python train.py --n_head=4 --n_kv_head=4 --d_mlp=896 --vocab_size=1768 --norm_eps=1e-05 --rope_base=10000.0 --rope_fraction=1.0 --init_std_qkv=0.0244 --init_std_down=0.00545 --init_mimetic=0.5 --lr_mult_up=0.96 --grad_clip=1.0 --decay_fraction=0.519 --batch_tokens=65536 --dataset="wikipedia_en"
MLP neurons of a small language model. Each row is named by its layer, matrix (gate and up: input weights) and neuron, and shows model dimensions 0-191. Each number is 128 + 32 x the weight over its row's rms, rounded and kept within 0 to 255. Numbers have three digits each. A neuron's up and down rows have the sign that makes its largest values positive.
After each neuron's rows, "fires in" lists the words (lower case) most often at its 100 highest values on Wikipedia text that the model never trained on. A number after a token or word is its count.

L4.gate177:115152137120126104163187117147140112082117097102075118167080121149164155102175148112086127172133192125109153187115109085164116145163083160129150109110115112169057110109084136119078191077079097113074171099098139163170097135152140143137103120160186179157178138180089140122116134112092095213149087133134156118154191199112186105127151100105108132185122114171171143185064113126158133165121148117153105125122141128127112134122083113150168154165146111080115107164084174102059093089123153100100090165141140119132165091142108118140134112129130122153114169119073136170118137155090174071
L4.up177:148149105115110113181137130099129208136060148158163106127040109122139079155136108156122075139093128121111114135131086123060139075102119121184147145131136141129136187113183131123072111127170105112122074109110120164128141114094035163142110131164083127103151093121068182124076161143090163083162141173192129140111130113098193058153123114117053159175160174140131139090111162096184162132166173121151100149140108103199170102099171071117098125122153138127129052162111130095113113123107067158098147146182159154157087154102172137157097128085067160094144152126113151101159114139107129163
fires in: "not" 25, "note" 6, "newly" 6, "notable" 5, "size" 5, "pillar" 4

L5.gate793:116157123138149059183145115145162112076157138123167132149166131061166105153067169147150123097093174105127137129140074182104154137140173144161121186082116143129181089140136113160130086115140038179119191067109108179116128125115116114096163163138160166108122127181167152139182101130171122146163157108106107099067191123147100146102114135081123151095164145112187066101186154139109075143132147087106132099166103170182074157149132104085097094076136108109079119124105073111152190126106117094170100104119152137136206166136128140094122140161142093111113173061157073171057111137129169149
L5.up793:139117125147196091091197077205109103145122123161101136131142160146131172074105143111060146129128168096116111155189141164110140126115113108128110135119132162079119110072163159134156168059128099174099163159141162117184084201122143111151104171133117123106087113139127137112154084085077190101165142084094102141087138112172178130163098176126156142108086091132164124137144121101193107054130175150131114150199120216095099104139070103183161129165115095129085127150181137139132106109187080087139120088172114088089093134150173134106175150102120132082136120127123092133108115119125116170
fires in: "city" 16, "building" 16, "site" 8, "town" 7, "institute" 7, "museum" 5

L2.gate150:120110146130084079169131192134136155183104183087104174163100116101161100141147122149076073157082107133136147104102222115120108137134113151093179118149155074176092109139187158105063143205088148124180112157118081140172149108083156167106116148189149144058114141170138145160128152141112056097117185134106121143102173123113125116124155093110111104143106097096127113155096144096113103115150126178079157109162104130169109085079138145087100098131146112103147125154155119123140123122118117099125100085153161245126154169090151166156124124167169174175131118090119159090148112133085118150
L2.up150:102127132139180170082140131138074153156087076128060133152096126079126130140105142121167160093136147156170081125143167104158125154113121119095138154177143167149108124132149214124178224145156147182129170133123101169161166100135161088112174150138190092024183129126182081138176144120121123175153157142132164101064097093115177072115126155150185123140129058093094173112125149193151132123076152093115099100129119086124098127129107092119066091102104138095110051141141144104146104142156142124085098114090098168087149123109159113141193128162134078055110104115117149136145113106172102152
fires in: "new" 27, "next" 11, "navy" 6, "mountain" 5, "novel" 5, "church" 4

L5.gate614:203109171168178116094053191168142124123166127153113133203069201110048161091084126112107149113111064124112135132157113141125090107124116154091078146112131127145156103143103142097132104134097132167153135166109076130108134106139121165145162174129096122110108162108098128102092151094096149118203138212112112126146181132115169104163092132123093116138164137164127160125130183117085091069063141209107154122165184132125132140127054095129079132072147151120089105132144179063116096096132133108139110159118178147108125125122109159165085128094126174140073095176109103133139088163089150174
L5.up614:137149136098155154140130165160144057122114089136116158068167072156157040140133118074113112162112153128160167102070073163129109205124134138166144127135112097181138098148167104118146172083127119124141119134082147161163094059193147082120102155120130126087062142139186133155096073158143101119093141168074149128141153143088177104114120119109156135162100098135140139187135149116072075153131118158136242105172092137109135175119114141150146145154099122180179100102114135171058087081108147145136131153124135144125111111110123168119105155099128163149175101172080138075171114115151119105
fires in: "japanese" 18, "chinese" 9, "china" 8, "beijing" 7, "changed" 7, "video" 7

L2.gate287:137116145077180116124136073153145119153103099131092096185173148168129094156106195139103135179179179128166104129108134085146175161153104105152139114127094146176164092187104174085156142116131168123149099109143168072125172111118123143122150143076113163071095121082166141083063124077143108102143086118160188156089143052119180091106080120095133080143148116176058097093149099120105108137173128105062100164109126118156126123134179150096167163137169199100093115104077130194138156124059126101153061191154126091098133126121174070166125112145126107165128137082063124093102163111127074094
L2.up287:131154164071123175099114057124168133133198174129110147161135204143149125152187141132096114123100174115170117100106110088144163174117129104129105179139118109075078115131156124106119083149174085211111155156164121088120179107169136122134168117107123092123167149081111108130114095144176111109096128164064147160132108086184112141103079088113068124122171130076168135096106131126114135113163091135079094128146115107157166085192156128143145117187175183079148120084137153154148197110158132072137123116131169114110093106111175030125146182167165098154083095075060177104095145101102119155
fires in: "of" 34, "johnson" 5, "attended" 4, "health" 4, "florida" 4

L5.gate26:069173101075166093107107183110118171085132150121154126121124144137115081183157144198082137153141104147136107062138087138105064124081137132102160086104088135129199170074129170075158082184170115119077173183139110090112124156114175117137177122121149096075116094171147168062117158169126171104144084115094195118177196094114077091100083137109077178139161106161134166136109094079083102101127178175096076101122165122139151137209156143126113137109139118141113099169150118109157122118112176142123131167057075165123172138100111147178098117152162155141120130104157110125148191149128127115
L5.up26:087135133134107118102103142074149107097118178168129097130158165126126074167122132101088142168130122160157126147152142071098151083106132084123179163100103200128167089081131112136112102120138136126169103134152134161135165142090099187109194057171153113162180146084166133087099146079111153122101138117118133126107161128100112121137128109123080180142116112144099161114124150125076148118131183213130077115141126134103057138197171087096180129154116099098135070153090128091154179112093107120158141146123147120078131137143069134087110072116093076162155145137152165143073126159140164174
fires in: "from" 28, "at" 25, "of" 18, "attended" 10, "finished" 5, "situated" 4

L2.gate289:075163125178101158121095169148136091158099151142163130122143064151140197176129133105142118098118137187128118155077130152093131116129103146123136052142087141112098143106158129092121084129054169131157168056099149089178132119160150163146137119104116173144102214118101140101180158075118109101072133122151137079153143175179172137135121155052054103137148088127129123055143135164136121097145113131158109141086097129093135155154203136084158170147112144148142075120058105158137131133158113132113166105133143126095105175078146129089113123152191117166125111119181080194147130165072128176
L2.up289:087186107138117097182115116135147111094141125065124077078179104116109122143181161102150116129178176159103148138112076109045113093159162083048172143134157116123191123147084087095152105089104118130126145126146128101082111139178162111097152134097122142165100124137130089092103141183168123132112118099107176132109175149149183143122093149146144120171115139081103079083222114155164171158133116155162141146140170100152113130125141135087149201081089162116138026137106158168084100105161086151061164160086146158123113135136108150132140162132103092115107151065107123147076151123085137106
fires in: "of" 19, "democratic" 15, "republican" 15, "calangianus" 4, "conservative" 4

L2.gate755:082136116142214142155132161111124156153141095106115167227096167086151109140121149216146145150080157116126118135086133121151124170118103101061117105107109134098129123142123126088145165157192164095110107163093121126154185114086106072072139099140115132088105099077138066125162149103166174153130112124150110197159114126108158125078101087160155087109089113135143121127151158148126157127099163109168177073137100176137127062098115084082208178133136151118132168085054135126199186129084091105088076079202111164105143126126180149119120137124154094155074095149103166147101116163144082158
L2.up755:144128079121129136169124108147128147162166137065150084155105088143078142170101158144156191166107088115137115167113187140167155111165052103087118120156100113138121155129068136139092164198140172121098105128127118136146193085186115120073136168049131156109105112099118130117146151131153063142132064154156097176118092124115176150065109096139108086083122100113141138141133122163117095117153194133179190095095132132133162109123153088116092155130095128134127140104090133156154145155120078129098151118197100183124143110112144127125098130125035165192127156082082153033112104115159102175
fires in: "a" 31, "appointed" 14, "of" 13, "joined" 10, "aged" 8, "an" 7

L4.gate358:127129139142130098210146147135103103178072137159126089118109098145130108124154170159145100130187124129089085157111100148093133152101136146128225138066121132123072104103125156131138115137208097135081124149147089159127132071143162113135109103095169130091146093156128141157141123124103160174167149152152121159138076109107092198164149079145138166108118112094111129070153140089185091195094073142100114151115051175111094103156128101095148186107100113079165113069156190152144165114117186184166156137144202175103125175116139139130098138085123085202071150135118127117080085107104159100
L4.up358:142168099189159109138171079090083155145113089251140132169124152114128108139129146188139083102096074110102126141129145120113143120141119102122163145090089174119114101163206140113107090054114119120102108104148161159183164125149083133179139097081137093153148116116081113129142197086092109110112141115105150150150175144154155162086203122089118127085168169102138156097153152117119118216086188149102152160138091127105117114218144165072148149081123118132137153130130124092129154165120094136105123156095110176205145154084110155087102127136129055132089115063120163116132082103101054086
fires in: "was" 40, "is" 28, "been" 6, "were" 6, "remained" 5, "be" 5

L4.gate880:118171131184114133120158121141107142138109139146141132100131075154176104119102064116119134150118160166111110157134104187111095183120161121198105128139129126121127101192162145152083123140087086049102187148114144131131134090070108044171117142164107081153092117174148099169105106117134139127143179128094131139063124116100142137124186105150135086075138121061130109131230126112120146098150124134124128064181074139136150141169107156101060121093175114121130137107149143170115194119151080162200090141101154127108103109148116075124101119135122135144099195113112087152103131166110208173
L4.up880:046084146120183132148135118096138103126115102140111132177180143147181190125075124149144131174131122184094173176173110134127179142042088093111112109107118112074164139165148104155101106141121102151156134101120078118125097092165122102142082088112105183100138105115103189133150086140117169113126210095115142102110148162128170190158076122131120097066154168103106113157125153166154142144121073162188219102154122142116074071127118092127111059090190151104085165173125115117044153101118067133171145134123132112158146131143137124116146151114120173119127139129163134104123137173141117115
fires in: "company" 23, "city" 16, "management" 10, "club" 5, "ship" 4

L4.gate75:090116112126125174083141103130117189120082128134084125130104079146078128160151110064138200120112112088095076161168173090131117106179097070143131160198091121162136170136112140108119158131090124103120173117031175116152168087173151139122091210104176142108148129134117159125092095143149185159152155072160195120170120161154128120116097096123091125134161113129095104182130179119143170117141144138164131152113144163099159178142116124130124116149173170119147131109120138098074151186083073128101181117129130083094130126082186158117062113129117142139135112092136156093084072170133125111
L4.up75:065085169130131123070156151156111167111126099133151115148168175171152105124109168089098139124107073090108110141106147101079161108119165088143144148127108128135083118107079114146090161231160149236139100115114133172073114095121174124140184129167152117106152144052086109138109107112121215135122124114105148126112129170141164131138133109127087165156162099152165118118137121132169137153121159137179150139164172138126041182113126104108138149144055138136183141134143144110096127143109111151110080133145137098119176140115065100080119139085096116089130112104146189083117161140129113085
fires in: "total" 27, "votes" 7, "notes" 6, "note" 5, "turnout" 5, "notable" 4

L2.gate93:108135104147197140102137106135127152187127163155146151084086162066198088135163095152089089092152088142179083108177187133122196142139128118092096110107094126185093118124181162157150205118162124165074104146145154115089124160113150079100130133104064131091150183129140149160141088159141109130135120154125104149099087147133106115155088148120163150136121134137112049107182138122132185085135088083193173162117166127102155139096105138050102122115158104120224127137143130121095121145125144140166105145113119169146141049067129091156180096136096128165112111088116137175151109089113099178
L2.up93:141111120122103193092166162186122124146129109153142171121139124147138153138164174157101141102091104145129111122166146125090079190096152125090183123111135172123028145166169143138150135138117108161115127114129156122150073161068118167169135158143142116156144138125145121175102091108128116139150138131088068116143105117088127095159098072116141168157075076093125149128110151143155146126108202086107096119176157133163184130121103166106127164107074097094159122162141162170138097125127123124191108147089035145124166041060191155088139164190143071110111090135133150144064124149151136130
fires in: "new" 35, "same" 15, "old" 4

L4.gate341:118083173173143116174163127095136120082145176144099152175137139161106105063160118097135130170145157159138155158109126139199163126141077120186085080127117086122104153139126112134151071165090174142101151123167134149187168122168137114017173159135151148117114092130090140091062067117129149172112152169125171166205142080130169146149154115113150182134156149152116097094170101090101130084100039149121143103115096119120086123140140071148084134040131151097149106145153129102117155088109161145141186177132104102110088130138183160081071124104125138095149146074127185089112102093128163103
L4.up341:080166145132089137121131066174149180124062132111103112116145097105156144132151194129049063096164096123183176113073188186133135182081141157143178133159113103110140074129108121113171184161131113155135113152148144166079142142138123171149085122097173176058123143134124163125200153083136120082142157084138116165099137161109143140101134123143097140135103143100117109117069111133119152188141168133103102092160145069130130162111169117109157179070152126120138111088127193139100129166099100159105070099116166123165085124172065123161065105160102088152123144115102110162140115072050094141
fires in: "was" 31, "were" 24, "is" 24, "are" 15

L2.gate87:106182131187117201116140150167136158160128116097134156162132147187156199100095151086167147125129130095096143146130124161140148136110144117143106079128086055230080132113086142171074135195046166075098059127081086138048074119200111124154163092139118117097143158169161103136123144132137156128117110157138191169095081137188116159094146094140108119119160116127132115073052124118162127112103099113143170117095151174101166115167137131105164125148119179166133122089119156170111128110159134107174107129127161123155135131178039091152147094112144087142161123086145097148119143158105142109
L2.up87:168161141129084102138155131147128124124110170111075148118072113101161131113113137135120168119099135090156100154094122177089111132104136073177164124085110074131095126183106112122156146105132134116101095134162126191134157086132211144115070101158133147098103157152133082120093095125135136150121101177107168149099136144157222159091106129089077179161105137144089150131114099114124094065105132161160100046180129100128148125083160186117114175088109099150118172102124061116094208137127146127155139115156086136114130158139169171119122139144152161193117097079141079075151122229167095140
fires in: "but" 47, "who" 14, "so" 13, "soon" 5, "although" 4, "software" 4

L4.gate788:139134115144116187118087103146165150133136126163137141132129156147139141143118099129147064131205115119088168160135085143127141170091136061153102112116142106106146075168125115116075156136133064096097160186092117145128104129191149131114120145156125113123117175172102181112137168143140111130144113109151109125146150146103158090130035147146086081125186161111133075079149180106123162192106101189148133152063113103201136054152089139103165100084136107122094087123154098150087134126229055094110107164112182112145149108118096104103136095196136120130136171076122158094123121104203132129
L4.up788:165124127096118114158133169103174096151086072125102092140142107137095144050184097125140110138142107106071120140135152114125126155075078147207108077147189062112093096117088103146141138134095095129153111145063148124183092100133119121153141150168154143152123182116122130090145167135087095116133137131156193138134181163167130125154105252144109144162161145100149152143174073094123098111137098151115079118143167102167181093129113153104123127110107122170127085130172117147148108087134137083134133056102147168104105154162081118113098098165115122138074133169115092211162071143078144152
fires in: "which" 69, "playstation" 5, "station" 5, "it" 5, "series" 4

L2.gate325:102114119084134161174142117176151177176108116161115100098168126134095077141156086133079173124072182109130118140084118138136158115131140103112111113119128104139139154138081170071151089162130179110130079065126129139088109102145143150098107149172106144189089133155150105123100131136140129158059138214081157114100178087163093134148092177097047109127128164100099064103123119144112189082133180095122121089109152103154153093145081129049121109091116171123167128179142143111104094196110145112166159192168093091171147130172127120132130094119158136175121109113073179166156178157145136124
L2.up325:096088137100140127139148118079126182145109121055131122091177119086060115135084136149046142097096068150120146051136125122138128146139130143126098161118111171151186203144127159104153116120115074092117106170120113175097134167106134182119096118097119155111087110136158149102149140132092154090134176178067166182139109190143128168157107117145105111136161175104061160155113174159118168116064142148080068116037098119099138140147111139131181129131097116049136118127152096187148090119135106147138148147139116097166164131204192109151119104100104128169133138146126162099084107149123117149
fires in: "she" 48, "festival" 21

L2.gate249:076103151141159141090156120028118103163117166131100113148167159100097097128151154069161093120140126211150197112151136126164190125124159165122196090112113071186124080092097141116117143172087107112128114157106090083126081142130049178148078138130090090083105137115101129075133117104160140132109216123119121127121092180126078104155129153139153127150071179124069118111164122098126111070124096051156108152195095170148107155151148131167132091138170155159165097196102104175170131150143176111082097151106112128139085157073136133143145147184180087150119099134085144143129110076096159087
L2.up249:126064114118123171099168164088087125112163170139115149167148093115144089151092160108178078110129137102141206125167106079083157092132121173128140115140112075099122163149188170139113110195106120118125139156098080120132118157134099150131118168119096129131159162085110081122131104151133155120150172099124126182078115151149080145105102110163146088125126112145068139147164085114139145080051138114160116155077183201173111115136113106112119146081085168125185140154117145117169175102138216158063124123094091119126112119122118139109124112166086059145134064147145097137115108102137107106
fires in: "new" 47, "original" 14, "newly" 6, "old" 6

L5.gate735:166131171168166128138113071141161104106118113095151108121139146102108185147167114146147175126178133131059205142129067125159096031101160174085055109173147116145104108170156124120144106118145134110102121150083168157114109153184152130152081107104145150092105139207147087171125149062067129105133134145134102057140169172136145129152135094160147124122140149134101125181111123145141134155112123147074100120136125120037150087129132136109148137145182098152162119144131035083123104148087115109153100113097149148076148147087116109216122080125102077158170146113144175127087181113145196104
L5.up735:132113065091080161125185134132075065121146102117133140168110131139160128075142156127153121137112179203107145134124075117096098179122173112171149136191171112083095086099164149127125085184136151066145092077185127106102084086174133170142181108135149132152159110119173119113147142109138148120165133159096137193150124135091149077129150135099071078106135159190117164193121122097098074102124153191165130102066106102089067092115115129124118132101067088160121094150078198108144197103125088129074100125131132099132122166160124105098127149106134152101076166089113157131090123165139207113
fires in: "it" 76

L4.gate374:164180156100087171150102177155095144133151126190093088117116107121124120100099145132148152042147105085090161154151100114094153179104078100172119130102125092106095178097096102106168063130137108127121133112144126160095159117151205070144154165148152143113166132067094176097119092083070124174135136147119159155111193126151112138173143120131157133140114183134151139110179131190121134089099125138130111094122128087128081136123164089182161096122140147153128112123080151092196142214104119144131087093097105187068135165089129177119087103153115104084105140166163130182087181175149185117
L4.up374:184179114163089142107146171136137126132190121130167063035162101108143117122101117151154152052166158138133125205111154065142178148129085096086115113149161124092146163119176126126180163105126110139153179107148114119125167114109144095126108113095172134099129055121166145148134137117154123131127168132092111152166087051180150087125146099190136090121103142154081118104194137094117080129149172072114142152113090157113098091158114181112157134125169098169161094221107163131124089115063125180083167116143104162157097115158102103144069097134206133134152124103099099127068126114166110120
fires in: "of" 31, "among" 12, "orchestra" 6, "amongst" 4, "era" 4, "age" 4

L5.gate374:103160116144096100131123178187161075067159094170158150112118143127082174174134148141141190120100161112138109134100133150103217130145111070063156149120185132112161126148162163079102179137102123105115117124181080106180089106130106103124173115122154065175135120122159154204140070142157119139126125103133192139152155182162134084068066100136154119058118111106162126110123165078110100107136133125094127157133101068126113145144100112068134057118132124108178104108122163161137086165156127182121103085115147151086168093155182090106150117093105140155074140134141082136132152157083070095
L5.up374:082148152137195135140163120064096101226208178126077126098144093133119087114089160081119107119135152124146131126136131099133052145182143145142121156124134184147080149179124089159078129171152147123164122140154148075145211106143093151146127172155100144179124124112139140083126104137092137152115141086155103120110101175089177089096071124138136122136088127142164134108141120101123123145146116104055119122149132107111090111146093121159137113169154159081128069134093148169131134158166153144130170052119106062158120074119164122048180134067100075145113158093110064138151137136115161123
fires in: "the" 56, "awarded" 6, "salvator" 4

L4.gate545:141094107147126099115171120151110124122146159129070140104143134126175088093112090073146117073104112117134118117133095126129142120135145077105098103153124174151164156173094165154136129179149083097110121067120172121194068120095111122106087170150145167133117200123125107122156179095145105105161141085109150134108169175110163163103104129093091132120139177141138170145167101113117198160101163119202093122148133145038091092139117139156147098138157155118108107083115148205146158155113190136145094153116129172123118155090160226070092130158094102089091155086133178149086135116142127127
L4.up545:103110150150165118154163171154130105104107089125086122165076158137131142126119099156122199102133131124105047210176154133166111177100112121105135150072136083092140166179132139153160108171161140114152126158080174077231118169134129080119174117154147087133135136129096126136162138161170103150133163103096103152135109104131164105131176123091198112186116112139124157054160115091054136126145091140152084176097118122053088147128158122174116173158138181110107094147175099126108119163138124120116124107048119089133093093161073122162090172138090134105103110093142128110137157174084163110
fires in: "service" 21, "building" 13, "military" 11, "site" 8, "infrastructure" 5, "infantry" 4

L5.gate105:116093142166151169172140136101081084148162199137145118141136133160168101132121096114113146172153148150084152079110120116077156129172106126113109118068121150150143157079115184125133075179085099101105154142140099193092146134143113161087129103063091176084117120125113148069092119123075144126164157155098182159123156109152084137158165136136133163092130073128118090040124172173094176153163143059096131058186155091146104170116163124130171056156126105118108099147158111133133153135099139158185244088123133141138162142091137143142097080168095084177125122111068125124131147087125135173
L5.up105:101167114127167124133109117096104058098098198198118132139066120084137111124105083102134136128167148120108143155149104052169116148141142153159090085089137113115102138125173079117153123138172149150139172143131161146116108135147153168140174163107119085180212116078088142130191114080115107137081111078100161114139100118101188101141154133063130140051165067127112107098118151140125159115150138089119121111126127175120129105108134122144124119079044149102090148175147138062115166131072166127099121073143137187096161083128041172160114123140120145167121088153138165139118146104140196146
fires in: "is" 34, "has" 16, "have" 11, "got" 6, "s" 5

L2.gate21:080151059109148165086090089145110104083114153121154120094124155112166059215132117107118140064086128171182136103124070186120113122148115122043148113120173103186105166123111159091110110119097109129170108141133172102103158121118158130122128102168134145094102066143129143136166145085159156151142100136143126147151120210162153117087061091123141148206098117135188133134152097043146131113050116118124126069159127170113128097091157141102117167178137138123112102132117113139196100155109154128141080101137130087150183108136138081144123103148192122121153171164169148150153119081085140106
L2.up21:101153140174094139162110143157138119128166158121140106073108102094122174156164171134160095168142183173160145138084139123121132157141041111106111048127119145161052188097114136139121098181107118075104172130130125109118090160123148124120119162175082073047135133105115164106115084130205132195062111220176157136174105167152098119150106167110084192152113144119082156098121134058099138104096148104078094129124099163126126137122112137133150165143123097109148106119081110127145119094106164063087128138085114148131165086084147156104187134213115121139134182146137111153092111119117191117
fires in: "republican" 17, "award" 14, "awarded" 8, "alternative" 7, "german" 6

L2.gate54:124123176102137089128115148142125123122101141090136101109115157083138110096170158104122168167103158124078099112164157115147141153144071138127085148140082140108111168086172108134066066175155099143100118133172155082175155116226166103126141097102199170117043117159151131064110083075121122127129134089110197083109205133112118182101061152111075153174073110065164108152137089139177140127118200080065126102135161147102109119135122102133140180130046143135143150112085130165153135151115119138130099121190089084133117162100123151157149172152148126149133146113166069181080148136109127125
L2.up54:087151065155138199160119203126101114133145139163137159077139120097158126103076164134133127143103110165121143138116078099099124161156115146159074133125106101183132056165120137135189092108138104116170161161197135093130160079107142087121138092140164146099163117115119108121120161095153121147140133127122080128173121115127083160121143108118130118087111169097143118118137100172167155069092186136128102162092148180186157084164168115126070105122144073113127110130062123110096075123144111148146078141157092099128172087162147113147137129185115091121086087107134159071058098090073105159
fires in: "of" 78, "free" 5, "lake" 4

L2.gate651:153079123133118164153106125097118111148130153163197172106181112112129159126180118174132137153098142118107133210147110115108078186079148127130118129109115114192075136144151133147068113099089100152111124143104166137109129134162095119139155114168160146099087114115139117072201086114120089147163169112102148167084171153141127107114106098102036125109220146127090155150173092078119082156146142147080094138140116094148139090143149139129126186128144168138123117152106127109068123104169055040146142134174182077140171116103156140087085203175120143134128156130102118156128170118132153087
L2.up651:139059195158103143162151098085172116097154138160138162118088052098076151166137162108104087136096145186160107134129131104146152122142123177153122161147164158135175083146132108131039163186107172116099171178172146129140078105144146124122161121113127079121142097114146135110107138127141137115148078143116121084113180139118106122204119136107067098125158121164087124148124189079185123132173127108068132149135122152147133086148114132149091128115136089111085078119146124211154163133167125095155108113144116131080147124148173101121119148113116094138112117127150187140080123052163156099
fires in: "it" 93

L4.gate502:095107136128134156069109127111108170098128096123135108148124101161148157125205131135065152159114119171138131137121130048120171124169171125090144170063100161114094112133166112085164098116080106150026129120119109106098151125101098075141123166112097137175135130185132115174082119152013166089090091111153142126171138101147122075116156137078105106119118086102127147144101093082204112066148091136168157152168164133159168118119146146132095160155164106098174090085148113153112102149129093137207101195172144096102154166071115149130181088130154118140066135170149144159149150164164108147
L4.up502:106114186132133158165086164093124093094133171118093162158143109142106134089109166121153094084135114154192138177138175141113110113121146203120093141076082164116171138128168104173157108123124114090075131176072135134146173156154191122096113208130176086154135107147167122134073151137117132022072160092135087110117179155149098196157143101142113078087121089166145171079149119141078062084149162154100084163163123138146114127094124114097151112165174124167140105145073112151160167065100096140142099124137095105102142110063083135113135141187164133088112119148094117120125122166147165203
fires in: "of" 88

L4.gate713:062138129109129111166130139175178142161166123114125168101124140086129162155112108091110136145106126167146144179164137150128152135144107229166131159141146191111100119161134120144114086167139116163082169076186098142145074076155113083119163120126133106119131201129098087116139093105153081098123195156129116111129187121140163137067156081117117112104128147060139085141193123187164147155154058186105090085133149092047094173142169065146102126100093175140040131116146163122123151118142110068119120123132105134110124146120158070113120106118124121153161164137115172143104106176106113121
L4.up713:110074161107062075132183097183162072146176099090096140096152126062152116129087108141122185099139105139131076146150093102138060143109128147128103087190204133121121136183073146073114209133148099211091132151118151121150096119096150144115141145159126106121185112180159136135116086119138143111144127134069161108146099139112131146194161166115135091127152148151108163136141152106088151173160103132107087125094109121136122149104117162133071114099165125061089081093140103137120183135134077128108103114160139090121206161170135116111091139158129106099097170152120191153167100080156120114
fires in: "local" 15, "village" 11, "municipality" 9, "county" 9, "festival" 7, "born" 4

L5.gate513:162174168068142119115132146166130119051113202169153124178171117150140137085149125069158145136116151237134175144069179106119111130114144153099121114092221150099088146155111087100082123170141119139102109106087125086132152124117164085123127110104129126073167096102114150150076093097149128113062158127088164170140117159135143164182158091086164133126083133110093132142127101133070132152182132082142096147161111146124145158116146104155154083108164050121145132122110163137158129121082059131120124137143183172142182115099131179131118098139128096130145076100127121115108112139155151111
L5.up513:116110164101123146173094123149132175081131208167085174153123082160135089062122102075090096157137098103150198163097160069113162190162176135108096078119123112127095163147097140130106136184147120127144092129177149109112118118177194120095163119064184133118157154105112163108163122066074124075112132072079155197125201096125149142175118128060151147156142127121118116139138118171159110129096198152152148142182131131141163169094192129150099099113147082116133123149160087100098084101095137096107110065125204129124105088076104132107106133120197081147071150129101144108123120127131128142
fires in: "had" 68, "have" 13, "has" 11

L2.gate841:066150164048121133144137135157152181103144139181108103175071131064154111184130150130074151118096136141109096138104166111130164127124100102142101138127131118070117139126111140106197161130134156117174188129154089113180139142139125123189191143151178105110102080140143103156200094193113148153164147125114135136189191155159076142107160138179067102152116134141141090129145150149121109130109135090131136116154097152087119072146137133083124172093140127098107098180154125175110118182074105128164085091162094134169152135135140050107061152135116141093108197143135124092083108123068083141
L2.up841:132097112133120212142208086057115137133183149131141125124120118106116081158165116092068119121185107119144176159118114118146131102180124120153157138088182093083109153160162150075158115186067148088112143105130105140163168158169057126174152128093113075167102127084077130176123140112128163139153130096104128165142106175106174055129133139101123129112142103152124217128115127121126072187147085099130161092155144166082128117142134092098107133117139138127111150144127105125127053144088151129108134125129086057170142145096142164140092144167115094124141152200127100112140080093098087144
fires in: "first" 21, "then" 17, "later" 15, "only" 15, "appointed" 7

L2.gate821:144159099095151163075130120080107154123139074051127124094181113126106106155107112132113086203141053156077136142089136139091138108135115136107113148099138152087127095136144164122168152142118196132113116081113172126135138100107143091087139158086202156137142078135173094129126125099151150111068111190145125159095140168087116064172172186112145121150167074148113082125164121154135097123124110159160122106107126121122148111155133141092170146148157144127067125072132142160172121068136165067113129137156149088129086095182134084146177118069086130077139103096127152067061164121144102193
L2.up821:115159138078165116104067130087120158158094107107126156160121097140068091106091149157066152119101083147081156147112146095087161135162091133143113164113124171148134070181105120129185162093148122139104106137108138100127100126114143038073176116156113087126186086112138081134173125144105141078104181127122173140085112166143142133107179129111113103133151099104083189087128106062126144095127081112129171148156155141121106104183177115133155160158059138133128117075133122174124125090180094138139105064183124137165187120209161120077159133117129170097176157156145215084149080122128125138
fires in: "joined" 19, "election" 11, "of" 9, "changed" 7, "moved" 6, "succeeded" 5

L4.gate208:118098088131169155118122093159113122151150148179065141072141134131120087185191168170133110103129147163128183109115131138169167146098108069099154173116105116116130092120143103166115125144100107110093093092154123112135098106169121112121083123144151121160149129092139109062100108125109198063158142112111195065110091146114105128129143057144138109121128123098104105154108116102081137103085090134161206140093166122112141109122150172153081109113123155195138096105083140139061188130164142168197161094141158086129155150146097088144129131113198096108115135070144040135185165089111100085
L4.up208:113183116134188092145101117069166126047095130138098169147171144087119122099130120130135117174142081126086163089106170099154191098084123110186138124163086085181052102109155120163069160101133128093121124204169119132169134144146151121096107138110106160100090117088096112174138097139104131116114088103133128073112108086132156091172105132164153175160103120126177094117134139129158129166137112111103126097099093161156103151162200122101057140175195133153185152188089144105123174084076159129190137142104139116148108126120097088159162107204167119089170127091071135116128126148080143112
fires in: "before" 16, "of" 15, "court" 14, "when" 14, "about" 7, "king" 5

L2.gate340:137124155123073164101141091114138109129112157189130157086053141135162110127133095096133091080137101111073155136131112097100151127124111158183204132194118170057131053140136108132145162130155101136114203110127085117136101148094153161095155112140171133067114120133056114098137206127109097117129098136133086158108143096180080136143089099099071092137084107156138189141099159098167156193091115148142144079144128104141141150146155185101182151194078138109159128134153120154091154067130137091141142139133159125077136111126107181144159160097178163158146107084114081083133178200097134088
L2.up340:125137114119149127115073144135109161109103096165131190108114189131125154178094159141179150130090081176065138144107127153111157135130138167089161134139116168108149055156115108117134126190149150108170068136092133101117059126118206106172191144112127137089161076091124056114177132095113111211144099172160103142161111090130156183126094054070088099131087149201140171132102102098190099134104122115137132100148142093062146130108145097070166154111152105119121144140115170122177132174078074111107107110123109151116126073098151164114148122180135175153137117137096146082107168163084092129
fires in: "medal" 32, "media" 11, "served" 10, "medals" 6, "medical" 6, "mixed" 5